python train.py --num_hidden_layers=16 --hidden_size=320 --num_attention_heads=8 --num_key_value_heads=8 --head_dim=64 --intermediate_size=1280 --vocab_size=12094 --hidden_act="gelu" --norm="layernorm" --norm_place="pre" --norm_eps=1e-06 --positions="alibi" --qk_norm=false --attn_scale=0.125 --bias="all" --tie_word_embeddings=true --parallel_block=false --init="trunc" --init_std_qkv=0.0246 --init_std_o=0.00435 --init_std_up=0.0246 --init_std_down=0.00435 --optimizer="ademamix" --learning_rate=0.000404 --lr_mult_o=0.834 --lr_mult_up=1.32 --beta1=0.9 --lr_head=0.0102 --max_grad_norm=2.0 --warmup_steps=312 --schedule="wsd" --decay_fraction=0.798 --decay_shape="sqrt" --final_lr_fraction=0.0 --batch_tokens=65536 --max_seq_len=1024 --doc_mask=true --z_loss=1e-05 --train_tokens=540000000 --max_steps=8240 --dataset="wikipedia_en"
MLP neurons of a small language model. Each row is named by its layer, matrix (up: input weights) and neuron, and shows model dimensions 112-303. Each number is 128 + 32 x the weight over its row's rms, rounded and kept within 0 to 255. Numbers have three digits each.
Before each neuron's rows, "fires after" lists the tokens most often just before its 100 highest values on Wikipedia text that the model never trained on. A number after a token or word is its count.

fires after: "," 41, "." 21
L8.up1140:096127197155141128151057157142124099123123198089117127211148179151108067028105083133129113150159110161136130114188109079216118150151133161131161166198128111140124084158124128173154137151174186115124134093128133131137142111097121043065174082205146177116128105165112127088091152092113111136164096105141105109136122092136090172129095116111176147157176112146168085138136119161141169169162137156192128123139082115166095169149118144107075108093131138187160128162094174108059105103119160122124109163116113164179139122065140103125173124122109136174121094197097130105108121037110146162

fires after: " " 34, " March" 11, " January" 10, " February" 9, "1" 9
L2.up239:061169061142124152162115194118104096124122105150133193160130068133171114139108114150145190166169073168108104155140150094120172190103151130078171155162082138155103169110097099100081099128115157074132199103128125121170129089094094077102090154130160137168119105176153072084091097153165157179165044181163181113117098111141159167180142173135112129158130071093143191121137068077087150129114135127084129066179151104170088128129150133146109166146145156132131195123162123131115132131040199119111113148107093147103166113135122082118135155164107141120100186106103137146127152122199153156

fires after: " the" 23, " such" 10, " in" 9, " A" 4, " G" 4
L2.up689:089110138159116180086109137157097140178120138166153156104097071174150033050082125087140160118128153172102125095161132194148078158163162135146127108120072164088154125124075123160141104106129104159151141116062152124123192118097126094134126202120174144092153103175108098087142108145097114150127142183179142077115129064155090163078146105111172156160059189139141073117127078151095174075089122051104065129115146082179113153125133169114147106095166097131079120169101157068151146146134161126114195180178125162138153102195166121200155106049122120115120151138142105099188167095129116075

fires after: " " 29, " the" 9, "==" 9, " con" 8, " in" 6
L2.up86:076100062089119185048161147136100134170131123096143167131160111175180074107104116095107144141175091163138140151158172172115121153137146100090168136081111112100148149151089174153174094120136122149131139087129136146087143164150170102127110127184160147120182122153139139095105133134136140106119096180153152098164127141128173140117127121090112166129109102141159127076140082176176156095112094111097059109167154070144093109085121146131163176109124100124120094149140137084162128163139125175178095134188099162071089166121124107122140135136084114128100086120138134137079170182153158123

fires after: " |" 35, " /" 25, "|" 13, ")\n" 6
L2.up778:065110101103199210100130143122103118160149182099130079188152183112107121106065129184206146163120141169100130117125104202154114121138115104077146070121134170131133154106131137126114119058167122167109097142114075163098142146102123075133153065122120069129176090152194107173153082126102099167114100111139162121143065066084151131092177129136137133165116088142135113069154111110115105109160108185104095128147084111132093119117121100130145160112106121118092169156119158100117191110147092189089135106105110134044128087204077117140117136104110139132044076160124155119126114166149114078

fires after: " is" 28, "." 13, ".\n\n" 12, " (" 6
L2.up1204:076070134188128206094146081184196091154090155130149115130132126113153078119076110130140154175138094105128111137135158146130120153191137108106110097105124174087166091103095132144161101110088097109164150090144101191150107112171077147126116084115166144124094135156119182124141133141107110114154063105186147110184129082139103124071189178125137171172140072120125151137146105101164172135163144130153140096133155097082163088118101116144100149116132027183172145110156132070073159122082115105149172120076109146162149161149068118137106134164076112143085108188108116142111141158144151076

fires after: "2" 67, " to" 10, "1" 4, " and" 4
L10.up1087:100113117158048073115157123167113078129142144096169087174106103178167080093147140201165096165200120134120146197205146105137152134101133108103145147085086178109093142170097148134134119138166157145185156105065163138127164133130128161099122119124211138116103123122134107108068151138159179124073095155142081145144111116129123109109150140146130120148138141034118143155135137139134132157098109185130146138122119181113120098170195064129169173119129154098118162160066133117136178126112137166110135077118124079191111144086147052145145161183080118115134065158075151154155149139167146118

fires after: " (" 15, "." 14, ";" 8, " and" 7, "%" 7, "," 4
L6.up427:136181145107155164136118149121126098090106133084122156150111185135147142126180099135110080167171132128114169141146136170223161144157105155155128145171101170135134124145115133171131087132111161118170111088125137128095169146163130066128109049180133105089119143154092126207120139109095088120158102083203055094153116145131114138126122192092105136149136116094076108064093115144132144131077131092150154141094128101136126130189096162151126079091173099089159128115126142110082080155155182117172170068106165104181090180162174129138120134146112123094112130142074131096148105034135144134

fires after: " " 55, " N" 4
L2.up202:128143109164122202158124114138165106160155169184115161131086096134131130143113082136061158176199135114088126173110119088129077179113141129165180167200169145123086121166070162146114116104129185097150148175113122167143112150147084107114129168130097142155063115129156135160090130140142085123121097102143110151174095067152103152084153199121103148117165078063112201130113084164132168128070121054123112066136156138145115125103113161180064126091150109125100104131164127086134089136134137079126145132146131136104135125127175161161113172099136176148146128108130134090102102110148143187

fires after: "1" 24, "2" 21, "5" 7, "3" 4, "6" 4, "9" 4
L2.up451:122127124177101160202126117118106130109133130118136133163108115203143132062086120139110175107108085141106113145096134105131137171147077123113129091159081161118160099120114131144099096163101112162118137102110100086139138148151141150119175105118150166098119154165171149092118113129180085178107101104196198080167081101112101129071094104110167125124106101176112158091108070113106202117144130117090151133130101092153113150143111146184101138084166156059113126083169137128074160115107110121147184141149152170106167116104092108183153137073092143114167141109159139154125186129141189135

fires after: " |" 33, ":" 10, " on" 5, " –" 4, " between" 4
L2.up595:078074120128092148236120154127060067118118099071138140116162147114127151106084096165189125146109087166125128174167152131158109096067147111138133121093102105164157142150100101120106144110126145151102116144171096090127156129110117136104153146123167101139145099134156070149135114144156062172158097099126129065090134110118116144092164216183066140143046152143157140117096089103103142162071067129108156162171115145134163117089129132098183179172123132113122126105121127121099207150056142140108133151118108110114110160186148102100118146098100197141127156128079134115080141158228105153

fires after: "," 53, "." 12, " and" 5
L2.up1028:084075170147112115202091162111080069152142163162163101183150156122180129120193107082159086189133141136107144133159133124166104148147112124131147112185102103108164058134096149118171158097154085091131131086142083082122146145118086123123133069168148131127153154149144151128140102102134077146146067076152169147186120087147125185119129117155078154140140174121190073148093087107131120185137074118178126101176090123087136107077080131122150137071133119167161121106112154098109149176061120132135153076145153108110104101132145137143110163105111133124103120179117149147125148109145176128

fires after: " " 47, "–" 7
L8.up867:105034113154093148110144129122173129167129117064156129134141113144172165112145087109139144110125133138074143136137122140113066154116162123127176124090135151091124165108054111154255148119120070107121181067120118132092131144158086135113155107117110154111092088205122112038074097107087123112120145143132115118113122069166188145146184157138150122113114124128116130169136130154127147083098084172094091088169098092149183176144115104136143118093154153147122149164149139087116070141121151132132103163125101100111087136146108129165124121088164110179129123129105212095151183182138114119

fires after: "2" 29, "1" 19, " As" 5, "." 4, "5" 4
L6.up977:098107145166097147127134159126114110166114160182153166130098142178138160087139099174117098112168093157138104137115119128151142166142124132050126145153079148162132115105135124173154070117148119194120111144140106074178187117084123132110122117088172183177114106145089119184106142100177135133152080155133165077156099109108160165100112167124124109153146155062135214094041130154106187139121131142102121123141097167116154154094096096111097086142174121118167121137133127148047127169075143114051141162103131155078114107111146129194139101148095154110131124128069119139119088093103202147

fires after: " " 43, " (" 21, "–" 17, "/" 4
L6.up36:151053074065162188099114107158119162125110158098082142179131142084104175108141086148094125166180120142129145173130112127168072149108107089137205101138117141099095142139121153154140074126206143162166152113171080140120114074189158074086185102135093114099062086140106087098099120096106138090075105128185122118110084133172165125113195175106084180183145109111112156167120130181117193119140105100118164187162105146141169106141179136132119133100106206145092106135115129168124108102127142137145080142135126131140093113120098124109131210143112127100075184164171159116152133136152135165

fires after: " " 51, "\n" 21, " the" 5, "'\n" 5, " un" 4
L6.up1227:121137109105141174120076161151170172116104184120151176129135141093102110097107102103148100153173106083100113101093099116109069186168150137111172108157136203154188159096091174181135118093126133124149137110113147161101143106175118085097138125087114130105108071173144081126105103084087139092169109221149165078159101122134116151062165135102137209194128074125073179156131116114155192084146080124086091068199138079187117175107085197156132146111162210092128140142097217089118124081110122101148139170179122101134118118117084073144134106101065220163128114098101151154118127163091156135

fires after: "." 38, "5" 11, "9" 9, "6" 8, "8" 7, "2" 5
L2.up1023:121097096131166128110099116143105131155142140105147105143156083161172177092101091119119055118100146109108136191117141066149149104146066129126179074100150105147135149146170142126162103134157106149210114078155109146112151159126117146089090129153163134154121105131099188183170133142122139121105122163120100133170064149087007133142122131123174137165123123059132126149124158122125160077144182134128123158148069166108091079138095136167116135141116109151109104131164187103080098166167135084139126069129143187128152127100141111200079102114107187115106113165127124170195129082177142125

fires after: " \"" 29, " (" 17, " =\n\n" 6, "==" 4, ".\n\n" 4
L6.up426:101060150199094183107107117157191128158126127112122134113130173139130188121136095145205108148151091092149102104189111104157063106183183140110156081117087124184105091160133126124188056148136124102167116140119100156169084116122147109078166087171056116087072145156133149091083139122050105073144109102203116070134125142145100111078138168145143112161091140165122115100130101131164116128112142128176105143131143105112152100084070159143138158133127105184146146123137119110122078110066153142160105191087110081192152123128047114128129088102109119129091172099120123102126107146149141132

fires after: " |" 23, " the" 18, "-" 6, "|" 5, ";" 4
L8.up510:093106135068109199128076138138152165127101104135096149112198110100101119102095071150161135134151115173133094149162128165095099175124156061058158115158131150110129102117104115134119127139124147134108119110125124183109162147147164124131216137119060115096149141173168079115093066144110118129108146089217112120172098153099130133127172102125139181218176151130169141124133121123118118087133155108107106127091138141141057119083111076133139083108133184093038126143077163139139137110087122138088174101158076145114132125180102055084152192127164058136139151152093109143171138151126148073

fires after: "," 25, "0" 13, "2" 9, ")" 8, ";" 5, " " 5
L2.up779:153084100095122139172142156132122113166131117125146133138126097137150150133109115165057145232192079163111190113111151109153074160138109102180153162176135154126121126162100134184143109103119116121175148105132111143096150102186159075135118129174102150127138079156105094077139072091141075161131095084169121073084046132136089192086198190107107147135115131130149094166109091084148138095092092091101163064179118115125154110138187159078184157059165102120166179128139173127151140161088127129184150150129203151129130161101080113158125104132084068171117126154155203114085137103175197163

fires after: " " 51, "1" 13, "2" 4
L2.up548:167106207159123095152101160165144068092156170129159155090109150127154094058095120161164153133140146110152118091148066126142129145071137064134123204142122182098206088102141099109145152136173145144145077078142083121126103140134114142067111170135144152072143105153121149147095121151161079109106140112137068091133132134055127081158174093176114143162142093094155162089136121178122174153099166092092130144146135071170122109119098121166159102149151145080090165106127065133031126179117165153063133059155136189138158080140113111152116164149107103125106110166101129172146187087166108116

fires after: "2" 53, "1" 20, " " 17
L2.up950:095140100203042168114138171083157113131149153120100106179129063208186065138155092122135111110145149142130139188084123072132125119115135170148163175136078134192138107111107145115093152134155098149193136073102073112169177184138101113114158109195116151177083128132123150123070134135167132065149011114168141114107125139177124086125162090108121125184168132154146143084069048136107184094072125092134124116117117128109152131140151143169133131153122170133090121132139136072138107170139146151105092067123132093120124147101092098133107139136050132158140160111115203130121113054138171128

fires after: " " 46, "1" 31, " (" 5, "2" 4
L10.up186:085132150139176087158094162102071076115158150127186120156135135117192176112182110135139154104098089103141129198142124054116145103111148145121145184162066147139117124128087130175101109166136120098118196157175135088082168157122100172071146143096107083103054126142050068170095158111171127189186105162155161130165114164124125104041152079130143114165145110157154121118107166117084082124055107151137138160084169115121148133122129101133136157090117164110135183126136118098120131167135120156080153097155156083133098123128103169162131187127100125144150148160125156174162121151139153083

fires after: " to" 22, " on" 21, " in" 7, " –" 6, " for" 6
L8.up43:131130098089064180192081093180100054186089167131118133122160116118119189132153103133155121144089119095110101132098136133166134142119183117094118098120133141178113129140060140095126127084157153081203102114147119099184168105129177089108082109116185133140116174171157129145148145177145124166070098147142087137147121162171141100120132192121124154143133130093124059123058129210103095142102081109138160144101129141130133097088154093148137154146072097114152162141132139147102180173145107148089041087142120094131184157178136117045144164172144099165102153085070147105159088169166170104

fires after: " |" 34, "," 9, "1" 8, "3" 6, "8" 5, "6" 5
L10.up257:112118059124152096130166174181116116109182131091152122146143182173152163152121113123110082126039170093084098101116116112131195147100106107076169133143085168111197148087139114093141149130141151082117153088112112152110147141123099122096092110129115154124141098146107117125087054157208194127105158150129131127154137081076108106208156186109173162131127144099132116136214126096165161142135211139110149094209106170072148121171140165201077171100120093124149159124123154064143075161076186108108121092125146110062118109191113147115095071168135176130136112146110156105136140113134077143

fires after: "9" 65, "1" 17, " " 8, " (" 4
L2.up1221:169128106177099239129143102129088158151150124139142105121173120144122126124124077154127104100136131179109076141139091149149136209145126151109141113117185152141205103158135130152146106158114075165127151085178054168134118080109122143138166108110158153195134148147177117150125144158150112141171082119103135076119055128079084118158183130075140182149130089118175183148085084099141171117139140103040164126146163075169131088142132063142145111068103112039071114102138179214115140176148075083181151096123146100126104143176078097091134120105080114122124116149117159153121194161101128104

fires after: "." 42, "," 20, "0" 5, "8" 4, "3" 4
L6.up1181:120140138128167131156043148162129077153101185091141124135044140136113106119152091146197174161153143198116104076166148140150071092086145109117137153139122153070176173146070123170185102139130148046149206113177083138119148100121165088126156122187092141102117122121128099176141081102163125193190140156160065068121107136108112134125139152124117071172183123121141129105132102084150128132128158138139105137119099103132073175131087189153145148065130178141128152146074134153080190162136147124064154131133097130089122122151082122145187126132105169082184107196124132142106163132130117170

fires after: "," 23, "2" 17, "1" 14, "9" 8, "3" 8, "0" 6
L11.up265:149151080191112175130098179108067104146108125151163125203100144176163139112167115203124092125152164080107121112122075178119122107127128104180178201136136135117143137100141088078096174143149146162156091133100113122042133132136079143139116094127122104096066116157120159163122195159148161098097124191135101096103098123141140080148139066144098131118128112146134121149185178127084166122121075147163128168120183113131110114150129100141166124108123162133133163112103139155075122152095146100072149126187149093197139119095122117127161146115086081147117065104103136210196068166119163072